config.yaml
n_layer: 10
d_model: 192
n_head: 6
n_kv_head: 6
head_dim: 32
d_mlp: 768
vocab_size: 2048
activation: "gelu"
norm: "layernorm"
norm_place: "pre"
norm_eps: 1e-05
positions: "alibi"
qk_norm: false
attn_scale: 0.177
bias: "all"
tie_embeddings: true
parallel_block: false
init: "normal"
init_std_qkv: 0.0206
init_std_o: 0.0206
init_std_up: 0.0206
init_std_down: 0.0206
optimizer: "adamw"
lr: 0.00159
beta1: 0.9
beta2: 0.99
weight_decay: 0.056
lr_head: 0.00622
grad_clip: 2.0
warmup_steps: 464
schedule: "wsd"
decay_fraction: 1.0
decay_shape: "linear"
final_lr_fraction: 0.02
batch_tokens: 16384
seq_len: 128
doc_mask: true
train_tokens: 171700000
steps: 10480
dataset: "wikipedia_en"
MLP neurons of a small language model. Each row is named by its layer, matrix (up: input weights) and neuron, and shows model dimensions 0-191. Each number is 128 + 24 x the weight over its row's rms, rounded and kept within 0 to 255. Numbers have three digits each.
After each neuron's rows, "fires on" lists the tokens most often at its 100 highest values on Wikipedia text that the model never trained on. A number after a token or word is its count.

L5.up395:111159113150139124118104104129070063167137115110115137132125128127140091136119135127116114112127153105145103120136158154121122086106138104137132068117125098131105150110125144113149123115129158153094144166142143093134109128155118168139179104103103157155123104115143181153117158146122117114132125079094175108106095131104123115101113118148147174099133119126177132115128114120121173111121165119140119142123073129160111119164126147137131128098104172160101172195130139163158144123177105173154156158119151167128130115118132141117149102139116129115134092093102179116162114120125136126
fires on: "," 61, "." 39

L5.up476:126143168093131099151114128123126110136118111134094103066103148111150180131141171104126133152119116141115142093123108156148123157139146117163181136141147115115123145092098150146145099122106174150129143158102147119134165110161168108153145094121119140127109121130158174183057123129161142133148051149123132103122157081088113104154104137137110135137125113133142129077137108165117103165118078093114153135129124099133098153113124131147104124146125106144129160133111133115125161177145101151132109100149135166141102101116113155125148117115093136112112096122131151140107102130106140177
fires on: "," 15, " de" 14, "-" 13, " of" 11, "n" 7, " and" 5

L3.up696:137119153175061127111126145112104115132133125136159152094142139127139140110093105132139113162149131179092120121171141126080112117120143146100105079139140140157088077109112163176098142111075119115148170094150115188174145113154133131142114133113121153099103141125119176154115113135139120112128073127082104148155143127131101109145138092138127152148173107101124129101131122117153146102141125111165108139126090112096124119094161124124117131133160088155121123154134147132119133160125140146074186143142137121141148122066136140131098126123104126136145157118171134130143150124114088132
fires on: " its" 53, "---|---|---|---|" 10, "op" 8, "–20" 8, " their" 5

L3.up203:121133114136112106117108158177103143116128154143127137132121120069141089116159134126094133155148159127089130142140115076083145101135148124096112136109129124118126106100101120110140136122098113121185142105086170130176119086119137130144120113135041109120116116125138122112125128159167118143154148097161144107137148107107137122162181111147126134148098168124193122117176148129129111095131122135114108123121096133107148087140145122115153113102122138175171169134112116105131110145116118118115177122117162118196134152122131149098108131170134102119155129137171148098089108105142113108
fires on: "ri" 24, "min" 11, "di" 10, "ip" 10

L5.up599:104131129116089125113184130157102140093128117137137108127141153107165106081138149118099160134143131140083068129172114085116085114145134120077140116088131112170136088087103092148094135110134119094086133096134142136124140113127154146124143119111127105165113096119147100121103122133146147115131116112162133101162147171149145117148149124164129136139162119081160140155094140108106160127121100120117106148156135118144154117146102154124119114124155133156130170130158152109110110112211136092110161142132123155139129132109149105096132138141149126168153126110142169149095104059106143135
fires on: "ra" 32, "ho" 10, "gra" 9, "ur" 7, "g" 6

L3.up381:148121105117123138111137121154095121155133138124122134144109078130130133151154076121155133141139159136125110071085106136109112088093137124127125121164097112125151111098099171129142158101124145122116155074147114158146143124167143166148118125118150130123144087131128128148130141115168126116115106098105088104119124149135121110093153123109148135098206110104131168136109140128183125133143112098118143140163131118115110181151080119141155109107106143100098104141110184147185141182139096129112142144145128101176111119137110135115108095142135143177116138074124107118160138136167145159
fires on: " also" 15, "hi" 13, " become" 10, " to" 6, "ub" 6, " well" 5

L4.up152:147090113105135119132162124146096134150147115150152145112118112071170144115152103116131095141117134128125161120111111153143080156185097134131143107131116148136100098130144129111159110092131115163065102127165156165112136111148137138120122097109125149138117138119143139125143188121103155084132113090149149094163121123150097148094122148140090148137130095149186167121153115139121106130126154118155119132137101144089150102144130126131144138117088076131133178175083131151154128129169088145104122097114152126099130126134185110129114133186108147165134125092112110116097159131124106121
fires on: "P" 20, "ch" 19, "ap" 10, " of" 10, "==" 10

L3.up385:094159107175092140099137096130128110084168136158108152109131127125151134087119115161103143127149119139137109080118155152133105136112091118070164106144125106163096137138099121153127154068165091108126156110095128174135133138145162175102130137134129180143131102129148131140117114128173146102180127082121105109119145136131132082121127128087133124108156097136138145127145128118150138116099118094083125174125106118151117104131073094112171131138125167101109146128103155161140106150180130135079127146142118123140124100143119111109131102115132136131138131137126105116114184123132163081
fires on: "ho" 19, " /" 19, "s" 15, "'" 14, "/" 14

L4.up602:142120110110135069123119176130111114147124121124131127125146145119143091108128108131106104115100171137120107109133135098108074112148144162095113101146092167115137172108100177128123120140108111091123126075096169146140138097143145141124150070119113130123101113135131088127117129112111159123177100158126121108162124117147099106150125154118111170107171098144154145132131138115160103096135115133126137147136107070127104140127099108134142115129140123121087112167157189131176122121153145143105166144069158160155121121123098143101124059136116135134154134118148159161111102106170149129
fires on: "|" 33, " Democratic" 15, "lic" 6, " were" 6, "Personal" 4

L5.up349:090116140146139087109118088129107090145151124122103113128123153106159147092099141141112161117110196133138117135136097188122122144109098111089119113134087140098116102115144128130115104144081134104163117137102163160159145129151146150142138168136092141113121128123161154143073170114126111118113127083104149095116101168148126097122140165112118129116126126130126101104142136114126108162108088106153134144157139110119083111133124134127110140133136103116159199153132132137124165110175120162125157183145182171141121101084190135117113138164134133110132126092120135110141128106093123136
fires on: "s" 22, "iv" 12, "im" 7, "ed" 6, "re" 5

L4.up362:117144182088126140080144114145074118125137132144102115153137136127122084090135169102134114130120136095130075120136149141128112154146121132071139096115133150143109118065128153096107108103138138137099128168139119104142106121127139110111149146085117197110129124127141114149112126116152165127150131124129139098106140172132116118124153156167139144055132123092170150119130104122112181109144171077092139139158137122143095103140102136128176137120158106131129185128139087139160112138159124143149101145163104150134103121109156121094154095134109097161133144145110162130109154138124143141
fires on: "," 39, "g" 9, " and" 8, "mm" 7, "z" 5, "em" 4

L4.up263:109141140140137187101132153174105108096085119094080113103131109135148110134112133122144124102100129139143162138124129083111161103095113146061130108125121133092118118127098126102126133134166135140081105116160135134107130095148144118120180128102137181095142132140136151096094162140139137142146121147111138139132153149126132126120139169141159109163126071132149102135141130131142124126181139097122123143148115090142148152180127141151166143135129131129097204131104122134165108120168128149130144152086134112160102111074122153124126111181115127156123128133093108098097145071145127116
fires on: "ic" 21, "er" 11, "ber" 10, " or" 7, "g" 6, "ick" 6

L4.up601:125128122126126122133142146134130140148121114140125134109126154094128169147126128098141117127077120146148136105133087156090160110145139089136107119088106126115095146130158138161086121125130169076072109099151159136145106093166147151126107135138078141134130132131166111122097134181160107141133135048147104109128124187121145118128134126143168172117112170125137139104135144138162139112069123125121127123153109073118133148159110144111133113159103101156152150119121139164180151124154115189133139083105146171135130077132119108132129089137135141132126174130102150120122120120114104152
fires on: " re" 33, " ex" 24, " per" 13, " dis" 7, " su" 5, "ef" 4

L4.up213:126137170147091140127087114171155086134186126128131128088080139135165133086111163159138144156113141126157082095123108073122153102092129114096125156109169155095114128100111171139112117118106133106178153116096134146143136139146192111120139116094075073110134131126170125172132181129120133131142123143134128134137111122145133143103158113123116149115130100102132162106128116135149108134093113141142117164136143116158114150140153112116141141121095113096095149136106129100115146146139076129145098135158117133142096121146104155091143076106105131139108156150125107112147139114177095143
fires on: "co" 19, " F" 16, "o" 13, " Co" 7, "c" 5

L4.up423:098157136087134152132117147147092123103118087124113127142106157141190111147088142162103135153143121106130124074131079126127122123120129129131132126143106157090073119109098121166109113130117132136120138148150127126175113127146128117132101121153120109105147138106152126129072139145135099148152153112166159115130110166124123118115153140129174170159133117054126141125116143129143145123114130166143125150173139099069131130144134139131115093136173126089102197129105141141137137142160133099129138140168146120141126134137142119090152083105043130121125164112114094097114141132162130096
fires on: " so" 31, "ha" 8, " I" 7, " and" 7

L4.up532:105155150172145135155129169132086136139176137100134126115107162121169122109170101152128088150128130122176098141092136124136106123153135127100108102125096151172147138134122133143155149099118112142101173090105101122127121166144171120071118093121131104169121090110144132113100119124160100147113135144162129134108120170142131120193135121126115178152097141140137086103131148111119159145166120125081076140187122123110110126139120090114116091138141142129144155167089137122136087155127130152083124142139092132117115094117116114094138126166118158079150129101135107106114129119136124116
fires on: "o" 26, "um" 16, "us" 12, "a" 7, "O" 7, "ea" 5

L4.up415:098115130080134135127081114127111104138164123196128151123141154144156146108100123113116136154094175141111128134088121125120142113113153094131133143122170109137128138093138138143148112151114152167110114131138116168162084090113157077100133129129138153146109097109153136098084143121144102136138131098138108098137142174128128125117122132098070134098114144105112144116195147133139098128157122115161139158130150141128131088092138164126175140153135108086090162126119159084152122153141143130071101136142158099137103121142127102132136145126134089190120120119117125157138171098136150084
fires on: "y" 35, "g" 15, "q" 8, " 16" 8, " g" 8, "G" 5

L5.up37:099154144117159179159129175161112107087138120136108179084128146112158101158088139122136103136113111180127159118120136107125121103146103145118131137120104127086113094104142170131072110158144131103126148177108170090110105107099121105114155112111130180125145123109143162136108120113115137118133125125129144098164132116120118111147135158133140135106109106127122081134187119176127082107110109146110134145125145077114146141144104140147158125110146112149109165145086175152132172134140120179101167126116101126126080090096100127141138139152117118176127131150105167131127108117123109147
fires on: "er" 31, "di" 15, "il" 13, "c" 8, "ic" 7

L4.up653:085139163133093144137103111158152111134136160120074118115107179101159132148113158154109094140131147149082095103119152107131134131119157109126148137142079144117106145156128142149114166127064121133103161119119095100176093099127130123096156143073176156152103110106156113158092122166157129145147066111144109069123098155117112133133109139135136164110121137119127142134176149095095124155171118114151136155114127133104105127109112145121125128137163113133110141156124166127133151137115131143123140130123164120131112061109133105116158104120130137111130118169115102115140104135155153069
fires on: "ri" 17, " L" 12, " (" 11, "la" 10, " (19" 7

L4.up594:116144140094092155145123119146107120140134103144134144130116133080097136105144155162137108138166138137140126097134062124079141126112113126169103118149117082112140114116150112123110129154143133149162137106146126132124126072148146113131107088087139105166112132118148084087132179170136148131141099140156098113126201143121127136112111168091082119132158145140128114124081134163152149161145104124132131131081122133140118140173127088134132108126159139167098157160109142123153137128130105166182147156115164164095113117146125117145126157146075111150133113093099129116144151107080131125
fires on: " do" 41, "d" 9, " st" 8, "R" 5, " vi" 4, "st" 4

L3.up694:148151143118106126152107120189138102101102112126109140103119109100146115132130114174121153127123110155108126103107154138157097106108094116127127139121118096103111126123106150166107148116100172089129132124135098143089088096149121088119132145111180138163111131102122126172152124132142112128142137145159127118166134105150168145106102098142110116142124098103120145127145130143160110155139131106115126158152110076163112173112133161130142113178103129109075113166109173101157195175123128113113128101185109120139117120154133127127156101090098101130088182147163134146159137117165149130
fires on: " d" 34, " to" 14, "D" 10, "In" 10, " " 9, "d" 6

L4.up361:105180153137140116138122105188126127100145134147146103100099124093122118175124176159116103130097143117095097130144128143028134125106120094128103113075124069146140132117127173096102114116158154108146126149125129087154164153134154131102140113094093127158090101135168104141147148133167120118110105124175148119095118124129127107113178114151128135114123132178147145113161137142113130108101159137144112121084104140116082095162111109111163119105140140153148128175101133125129126114115125160140129134144130128149101145103128127097139137134130159137179121135110166148115137114125152101
fires on: "." 35, " |" 28, ";" 7, "ri" 5, "," 5

L4.up515:147114122112135125170128123115177086189130127157146132123100113130135145131108110127147119143121108178132129149178106139115187129151170156163107119103118100167138153070158140137159087119091148169141173096112125156123112099155151141137117130103100119083104126123140183100092126111133119117141152097118103102146149133133098128110156119147124134121132133143087123085107124144110073110126116131142122139152123151079135126155156093161158093096144087173130125145111160132164130165136117120152106115158133133151149125078099112103168089089121148117138124108102144106140136116107124139
fires on: "\n" 35, "-" 26, "ir" 5, "tt" 5

L3.up398:109134144169088127163128137125125133114175065115155131074128123145158090150075124141142143159107148124099083114177137113125141116139156144112134139088122102084091152134114123137121147148147145136122160106111166175084103160087144093131118102129136150107137147135126100131112160093106092137129126133164103103173123128105103113106126126101157193154118136158118134114134131128162110131100112123130122166118140113127153170139120081129172127164153093113119121170113173097123154131129114084133124111149121138132159125114102145114090126098086123140108165165144123143163133099112154143
fires on: " F" 21, "ent" 19, "\n" 12, "li" 10, "c" 9, " U" 8

L4.up334:117131142163067151181111152135110114135158114099160122130143162112156128107168153112120149083109137118150115103135140150123077107177125167108121079108080134135076131115106152169126124078132092091104125145116149177119139133135126137148122121107121135151125144155168111118149127139155134099141114108129095118123119153136130119151137144137146166107145099155144124097100133120167111114148127143120097137177101057123121143109146120153141147144193079116145112143115097097125118135166123160119127131142139101117157113105132137094113098139097180129146158090173152115148157124132110124
fires on: " the" 20, " its" 17, "op" 14, "s" 8, "the" 6

L5.up264:129152172134133114115085116159123130150167131082083133136135136142125147129131171118119126121101085147121099180119134151116121154137115085096107087112065111119144112091125153131141121137079153108158097117098103125112107151187145122148108146096160097146164130139121148133122188134149157083102107123116084110145155150099103140131157122159075141117162118123166097115167103122149115171161140115157113141152112106129165147137133125163131144151127116144151145114119166139140154153164111094141111101146090117130116168096127106132102128131100113121109132090163157111122099121154153119
fires on: "ed" 27, "ent" 8, "st" 7, "ist" 7, "ph" 6, "am" 6

L3.up146:105108127090103131135101138141143111121122127126135078137118080133115159142118109117083116163170087127157147109152095135133144146124129120124126136124110121137112113126101135179139163139116117107067094138148119161104088103178115121132096112134084108123094139110140160109146187191173155139138131085141097116143146119156148126138121161126090129143131109167137097113114138118181119105116190125124127139101063103155127142184150130127133166154113130136156152192092107127153150103132135149134166123153135113178113107145114133124132117129133113097123153119119125103149164112120137119
fires on: " de" 27, "p" 25, " per" 20, " dis" 12, "oc" 5

L4.up445:193135145123135096168119155145136135136146126116134158104108142111180115140136107126132132101150157121138136161152102119133119109181135120107084088107141088156073164121101149140117097132094144134130152125120125104149136126113153099137136122148115126157111157134135129038107135113116128117139141106168082136155120125142085150116172116172099132102151151163163104086139124162113099115155149139124122131140138075143125168135116149121163090120157115110155158145123090113158145133147104078089090091123132142117139096115111126141147158142115140092121144110179155134126149108095111118
fires on: " pa" 35, " each" 12, " ma" 12, " a" 12, "at" 4, " most" 4

L4.up29:128130134138127113133128119110103106123116117147163139093104086105125128144136114104134145135136097127111152149100142098109139130123118124153114130139136118158114104167103141185150102130132114126111090106171146147144084077169125149131146161124145125159124129085129115076158137126146109080161147117103100119174139138138092089123125152114099155145111152112139129128112197159171126155127113109101089135129134114114092125175104148133131112138135121103151134182079073125168138169092138128091125143144139133099138059148158135156096125156139138130155171111115182108099143112120143108
fires on: " |" 62, ")" 14, "%" 4

L4.up740:140126148089163155077131153149124086131126116137110125130105107116136142103138106147115130156082160132146142095115116128150098159143079159184127121107116134114121083113126130138162120127114116128102158140163121149176096124127134072081150130120147178122134100134141133169099151145145147123130113143176126091100100143096118117135116141120130169103134134123115121096134143148149137134138125089163113171141101133090090093104107117123125096180107103129133143165125119156192118193128118173113092142143117114090090110092122131130130136138108133156147093086131089161125132120153111147
fires on: "g" 26, " of" 19, "mb" 12, "″" 9, "y" 5

L4.up760:149150146133126055137116147108133103167106157123119121101126120066142143141146155154111122122176115125107129111118152103160135165157129069135137116112087118088127124088102130181096123134084151114143143133109136114170137106144161163139103126114162118169125141117164107121163172151142125103165085094104121111141126138117150130133124128136110135147142137158136129121112117161115154093110128150129110142145069142132164141149082139118143103109091158134132128161138099170147170122145093108129115148189099126154133100111098162126106126164081155090094118113105136127126135108160137136
fires on: " of" 20, "e" 10, "tri" 9, " de" 8, "ra" 6, "it" 5

L5.up282:109128097101086120124129108132139097122148140140116122111102165057113134133089142085078123192137120138115110142119147128121087118127102141141160125104086124110100108131129126155135148110087150112096174169126129158158109147135099125107118138139092140151133105125147116142076147120151137128147128123174086093135120140138122141127156165104102098065114130103148155137145111147113134100109112138101150122153114109096123122154130138138145136128118157117101153135148129082148181143148134139126105132161183129131155126159157140147194115161134110143126125115081153101101115136136128052
fires on: " Ad" 16, "ad" 12, " Ab" 12, "and" 10, " Sh" 6

L5.up528:142124167116117105130116129146113158139131169114102136107127131077137166143141095142119131106159151151117107099150163085121096116111116116149136110180161150126129108130086128138108130090151132140128111119149156136108150093114177154174105131117090135083153145109134151085178166118131106132161134131135129122128177094129071077180144144128084147079143111123135138145123133129139093117131083168095156144159080126135120146158115137130144120125161115150173099121107165150160126149105108115109117116144120071132118120099115133129104100178089127094102147138126147136111154118143141131
fires on: "p" 22, "ve" 9, "po" 7, "ce" 6, "at" 6, "t" 5

L3.up264:124145139144141132130104185169136083130135169168066116104128120116142109132104150140156108149115166121119106137143126098135108126107137149098133128095163099084103070120099145162123150105125101101149155105137113128129155131129114126122132119072163158132100161139145144128095187140151123136113101118113134111139104159128163137150154143120098111144152096110106099146119132097136147141115134137197081155114068138131164123123147119111137130088102159120099139141119135118120154113189120131139155137112116118126091098100126171115171140135107147131094172083109113146098142103162134122
fires on: "it" 24, "ra" 9, " or" 8, "cu" 8, "n" 6, "ha" 6

L4.up244:161165169102133108077136130144136165149173101150126179110157113111133098140117077171093143191133166144140073109141114167094121119122135112117134096129154138114114111124103133122109135144110127135109163084143162152166119100147135156074107154163131136129119154089111154101087140129121098099132109094089118138148120094137107110097134144120126157128140111110148126144107157131186132129128127079091132138124096147122103127168119105138113142108147148080062122118135180130170120113180132145133118152158148128123136154123139128130113105147145098142110127130140154138120134132140097114
fires on: "al" 15, "ar" 12, " c" 11, "k" 9, "ive" 9, " full" 6

L4.up689:125154135112128096127123159139109123149119086162120168140149171103117092144083121134124105115088076109143118131109146092088140120133157117145180104125150126123113132112120142142097115150088129150107156101125115106109052111099147141097161117127148142164129122100148155131135144138136114144143101106133116114144159151114130141210135103137147123104150137079130144088144108112129146140155178096161130154107103114151127141117122167149131139136169153132156116116176155085127149186123084114107108101131160155150129132140173145122126146123119109078123107143119113140093101108088119096
fires on: "mar" 15, " pass" 10, "se" 10, "la" 10, "s" 9, "gre" 8

L5.up383:121094150120157139100170162121090092157092124170167110121118108105118161080162138124146143192163111186143165131114148155146111135138111151102089089111144138117073131094104137135110109156141107122111133088143115164135153111127125137117139088115136165150116136145143115168117122164175150123121088134144122126149145129081134098132133154158131128080174134156153122105086135143129163166111117096102111143137124146167117103116106117134136090142133101153123149163135151111167120175162110106120128144154153136095107101161130140134143121106089120128111092120150109120092114112137155112
fires on: " |" 15, " have" 13, "W" 12, "-" 7, "e" 6, " has" 6

L5.up306:101164174117152118121126120116137102120114142139088123149150099103162136119140179156105144130122124146099136097132082110098110125088132133158086124102108111141125120109118161136108116145130176106135137155112116107139127142138142112109159151045106188134129120119173128101109123144115132178111140138120137126096094148099106099100138156130123151122150122120165120115151154166134111113148120108119112146136115111157123094170095127164122126095150110167112185154133092132116128115131149109126134134094182160130097082118081147137162111110140157132163125115117118157129102105063179123
fires on: "," 49, "ur" 19, "%" 8, "." 4

L4.up376:127148134138108127152149108162140132103111114161126123096138150109146122119103155141144147168143077130084124112167142126163147116130108124086115106117125133137092093132141126127128128143095129136099168057145147113170112102137121153111135116129122096145106116110114122133106130187162095125116099084149133131126106177138154126175129189120148172111111181116126108133103172151124178113110113134113118138105120160150105156129105130156101097133149143127125148137135076123157160129124100163142178177177156141121121124122095151137114104170098105123115117129112086135125135085086117104
fires on: "-" 25, "ro" 22, " re" 19, "er" 10, "ba" 8, "e" 4

L3.up453:140134132102116091142126125140133173115162155175151116127108132139147082160114162145084104152145161124135117098107137156138093115149126132105131114127059143139120141104123134096148160095091175101121130149113138119099158122132103130081164114094100149104082113106109150148118115132152106122088105114138124062104101132115159129112148121149146142056150119112127125163170147132143164132111137112149140130117137072070113141182139121120153172120138136138092122192146125096138169145179130096131134147149143144116103139121133108101130117125126142118127122146112160135125130114146167136
fires on: " L" 18, "ver" 15, "ke" 13, "th" 8, "ri" 8, "," 7

L5.up260:111115127148123135139129113105133131114143136107142117108088136111141133099138169119123084140137105138158124113123171140106173143177131100104104106105136135135100181140096158197144132122085111173124155097152117143111062087189165129129098151150139120167117130117136125080103179150123128123152083121141107123132150108113116119136120109104107152147121147153140096129130106145137111144127145107102120152139146115124165125161155071149142090123185130131131159153132121104162139185133115170117164122112136132127158067097135136126144129090107139098138129136102110087111157108111127137
fires on: " =" 32, "us" 9, "i" 9, "a" 7, "e" 5, "is" 5

L4.up405:069128159133092110118102104124088110180116108144135126136148115126126105120093079175131145150075117128112087122132132145106164120157127134157159073110146153150110142117068125116142144118115173131114086140152137146161104109133168138167176111170091100132115130086113140116126134143107130119127129097117125091123159118093082133141122153100166127123113170127132119094162140148121164154157125094125145125136103101084144135140080133143132099149138141139106116133110184137137128128186100136123147145138159169128119115137106091133176120101102158149113110086140125122147122127146152138
fires on: "la" 22, "-" 13, "ade" 10, "za" 8, "é" 4

L4.up320:103149115123118141133164125123084138147167099164095112160152087092114139100137157092145113152152149107152116160114085142096144155103156158111091092096143123158137111035134158109123112138131142124139112106116115125129135123139108133129144120117111121119125103160135097101075160141161129120140133146129131131123114147148145125166186109137094130125123146119107097106119124092139118133133162114138134140150137074149138141146136088163132141088111157141057171155169155115135146155107103123140178124129136081187062116143129145124121137142102132159130124118116116137101121132148124150
fires on: "ar" 22, "ong" 15, "or" 15, "ur" 12, "u" 9, "ul" 5

L5.up694:089131148170093136122134106145190096123121111136126112170090174165156114117095154130116100125116202092140117095117137114156106109150148097163135140100125068158121150108127132152103127108073155123127151193129133107113110077150157140095135129137110137140143114113158168147112152134126132123159140101107121110115131128128164133114123146155144150148099115143095168105135135117133110095120120123148145170111107099158136119095127071139150111096148133132113198137129159137118150156113133128116120090123129094123137111126114099118165112094115140111146167116110170108126113127147085119
fires on: " " 27, " in" 12, "con" 5, " C" 5, "er" 5

L4.up9:089119130136131160152102150157114117152141157090150107137143126134168125155157125154107135157085150139115138108123156133119117114151161125130121096140136134156074107115069135139112124090120131140088110150115113093142132118152142154156131136133083123130126152124118148118103151191111150098191141111153154071130137113152105145143142110169122157082096129119134136095132132164144103099117129114119149145182096073124122099168119148184145112129135124127150132120095164166142135124138125155098126137173074109098120102109127130134147102133095113119122112088134191095119142145141134094
fires on: "p" 30, " at" 22, "-" 10, " up" 8, "ce" 6, "f" 5

L5.up737:113156092175156094136108101112141129104167142129116164130135120136149130129083177128159117113148097169119095127114120129130102162115113142120121078119155122094130108091131144135103145118110171151138112116123106125116142112147168093123155082133107136172078113148110109126102170129141146087102094108099134114179117092090124109133173098166157112093179154123100125118119128160121119152152103139146086144131105128162185151128099094143148115128153122184101138130099103152124173131141134159132147110137134130125158139106132107135141158103115140112179116149078154110120099139111140135
fires on: "ent" 19, "ist" 16, "ant" 6, "ta" 5, "da" 5

L4.up385:126141150097136113146102156111140153158106117127138102085140142122162171145119114124154138143127137137151087112147107099151097121176122128152124106092126135132119144156108121134094116160090138142087129111139143140169117078107154127151117149138153126102109135110119096136106126153152125117168090088121106108158127131158101119147155162162120163107172157118183122123142175128149165135087127086133106128179089155116169100136130153158119110099141106153126112142139096152154096127181104128118156122095161142097131113128148125133107115187144104083113119129139147137113130081073100158
fires on: "ver" 26, "g" 12, "ra" 6, "ter" 5, "ur" 5, "op" 5

L3.up363:109128119103145145143125116171155066105113095095097119105091125143169138129108130146143115157124164173161156098123118144146103109150098160166123142109114098143140118118136139158130149138105141128155123140194082106134143099170137137101121146115144150134105138116156137170114129146162138120183116139136119082128125112124114137107111169137125136113085096097134106130114135132129094117106068118125138170128099145115135140128112144162173120183123100120065168116133166139119149155163128195116122128136111120134136116109081118109109102102127121123111187140102140107148128099147158151
fires on: " in" 71, "st" 13, "red" 5

L5.up213:105110113113171135158121115163100107119165104116125122096124202133136143125139154125132090135103114147120119087125091136120170132164100145107077112130165167116101150084113127139135166126113152118120124116111112131096077128144118083149158106138111142163098132111129137117102148145168174142185124133141108110127119145125110130174120171180092110088098114141124169099178120131123113138135112151105124139138106092114173104161131154118139174133140113150117163090099156122145116128143102144125130125125110129135140094157123112102169145159101126148108102131106173141096171113096140139
fires on: "y" 36, " de" 8, "im" 8, "ham" 7, "ly" 6, "-" 6

L3.up707:098146126155117159113140147153115104135171135129117160151078135140145109110144116123131101140145142127141109072129139166112120113103135136109123111130132122131101135132133093134127111112103103133084138118166133155168152122116127120125171082105091148158126156132117169152126154163116146100167134091168161092106093122113126114102182116129134156131156136110157162070123158158175107116114150106119110151115138128169104140162152136132131085135105111105112148159085127129133108157141113157069119157165136127127106125147140126093120052089098136105124150091134151103141115151087150093
fires on: " to" 15, "ho" 14, "cho" 10, "jo" 7, " than" 7, "s" 6

L4.up558:111154120153133093075163152111113119131103090150127160130124124126157152125137160150118135103090137165130133102127074099129123146164127140116126088149128090122144108117098181077161159131146112115062109124127116104131113133138145161125165105136113128129141146127135096142136167113135108151138071099111117120142104116109147118170156118115143127100180130115142108153124111105082165137125152096130135138210132100084164133168130112152150098147121104147090147148143122140135151100154086120107130126166130136162118120159146159114147166142105121157108140148089080133105131095122127131
fires on: "u" 36, "ur" 8, "ra" 7, "ar" 5, "el" 5, "ic" 5

L3.up345:112146148174116140141101147161138146113142087120137134141084115076159099135137134121142095160099142110109139127134144142115108146164127169091152144106112122109094079140157133122109124100087131119151147115116085106119101131125143105169185115124147139125116136124147102128131136140124138143161149094169133109139117156126152091163141146134122166155140098171131153126132125120135105118164128101112092133190127130116135117129086140101143168105151120149104180142108133078130125163117110109118132104096137143146093131102181137097156149195138120112128155096157139064135101102144101091
fires on: " can" 35, " could" 10, " would" 9, " Party" 8, " Country" 7, " may" 7

L5.up506:111142120092162095184135108123131093136104111126130134109130124109152153180093092120100123137154096115155139086136125106123118125136118108122125127109109108142172145109139138154109158138115159120109106118168141152152123086160121130138088093101128142106053118118160144139132139118138136112185132101088079136167140130149118120118134166152115180110140083123139140117122139096166113117129165131150145122121097071130104180170147111147126171141116115158140127149120142147182153154150122109143158095131155137163090075127110109125125105125124141101134141093118130152172160121123126166
fires on: " per" 22, "ir" 21, "ur" 14, " |" 13, "la" 8, " dis" 5

L5.up54:134142147123129102130171128110087112103137086154133126116102126129134161120119127100110130126102130198151136146117122119133101116127153134134105114150137122134184143140147150165148108112126147101116116161124146152138121162100134109134135148115122129188106135135102122119139137166150080083128125123121076106131125088121101090150142122101104112093103116116120134105118144147101138152123075125139136144178104156071112124137083117127109140103110117129133133114080123083160110130143126175100164147120163115119162114186142168122183128118134094131136104113128187168083086116104157094
fires on: " |" 20, "A" 16, "li" 10, "d" 7, "13" 6, "ov" 4

L3.up64:107170162111088124145097134127156098138138083154128141119149094100157133098123175102110086096185142147103120131164090123117089102113116168157098136100152071164112102111173145116126129134116110163082168128120098131130100116130133126096149098077119169182119141132123106097109137151126137126146053120121139131158161115134125130156135125110128138123154132123118149103100111120132139130111193108127096147100140150145120130130105131134158144148181107147107123149111141142136155146128124174096165118116147118110136150177114167124157126150108131132164121102114139136093155133113108127
fires on: "st" 18, "d" 16, "u" 11, "ph" 7

L4.up525:106125124096099101146119106140115117102143095128130128129132120074104134144095182101115131182132121111101113147148134100089129102154108111167130096138114132130142159136117131151123193128074132151117154155110133131169083110128125113141111129130144132163110125151131088137123159139139141145166105121191113133115104126082112147140153164120127116144134136111137136110110116134127112142122168148144121148162107117131148132113155116147147098080122096145091145153194122081159171184153125121112144100088106127124107115134129115164180128117111116115112116114136187119172123099118065103
fires on: " se" 24, "ad" 22, " Se" 15, " Ad" 8, "il" 7, "li" 6

L3.up331:131167161109126109130145153150123120167114118159103129111113165125162129161102110116100131126113174101115120166113110141121130098101130110142152065121115108124107160110101156104119117115093117138123116119167167154147115115129134162087084100114113131088151115123148155113093150118140149084144101077119104122136115138163155131107187162131127123151138134086135138139144152141153143120102148118120176147095109097102125127164125123144126164141156127097087146103158104098147144133142129204085156149106106114119098138112141134116134135143128101108120143054165145133113145119148078093
fires on: "low" 16, "row" 14, "or" 13, "al" 13, "ck" 7, "ar" 6

L3.up141:102118122104090137151132134130105154143130124131088115128119198057172089167124088115147140117139054115115146100087122147075127112099080108123140138110154147109131129092119141148125121114117153132117096112140130155128129106175169122157159134139119105159107096115142122122114154149119148121172134118132117078147136117148152115141137152138147157122126095114167120089122121100192118148122118111091127125136110074146132138121115135192143126150104150116119141129136131141177119122146111096129124131101184149164126152134134117059119140169129116117148135079144119123120114138131140139
fires on: "A" 22, " who" 14, "ly" 12, "ing" 6, "tro" 5, "E" 5

L4.up545:159152164147164169118154144162147146150119127171141122100089151145125100154095096106148107159089113138123130112126134078045134128126135136150166122137122152131124120179092106170104100078099134134131148100141125152152111150106094128141154134097118167133130144084128159111104148128131141152161134094093134117109123117119123091139170106148090145081143106117123133142137118098146149101176104121146122147092086148134157139125140139118138147124137154165102129175132117141122141129129080118105154151111159127147061126134151121105123119139130123110099158161119102120139122109095095082
fires on: "us" 38, " pass" 14, "duc" 10, " plan" 8, "gre" 7, " post" 4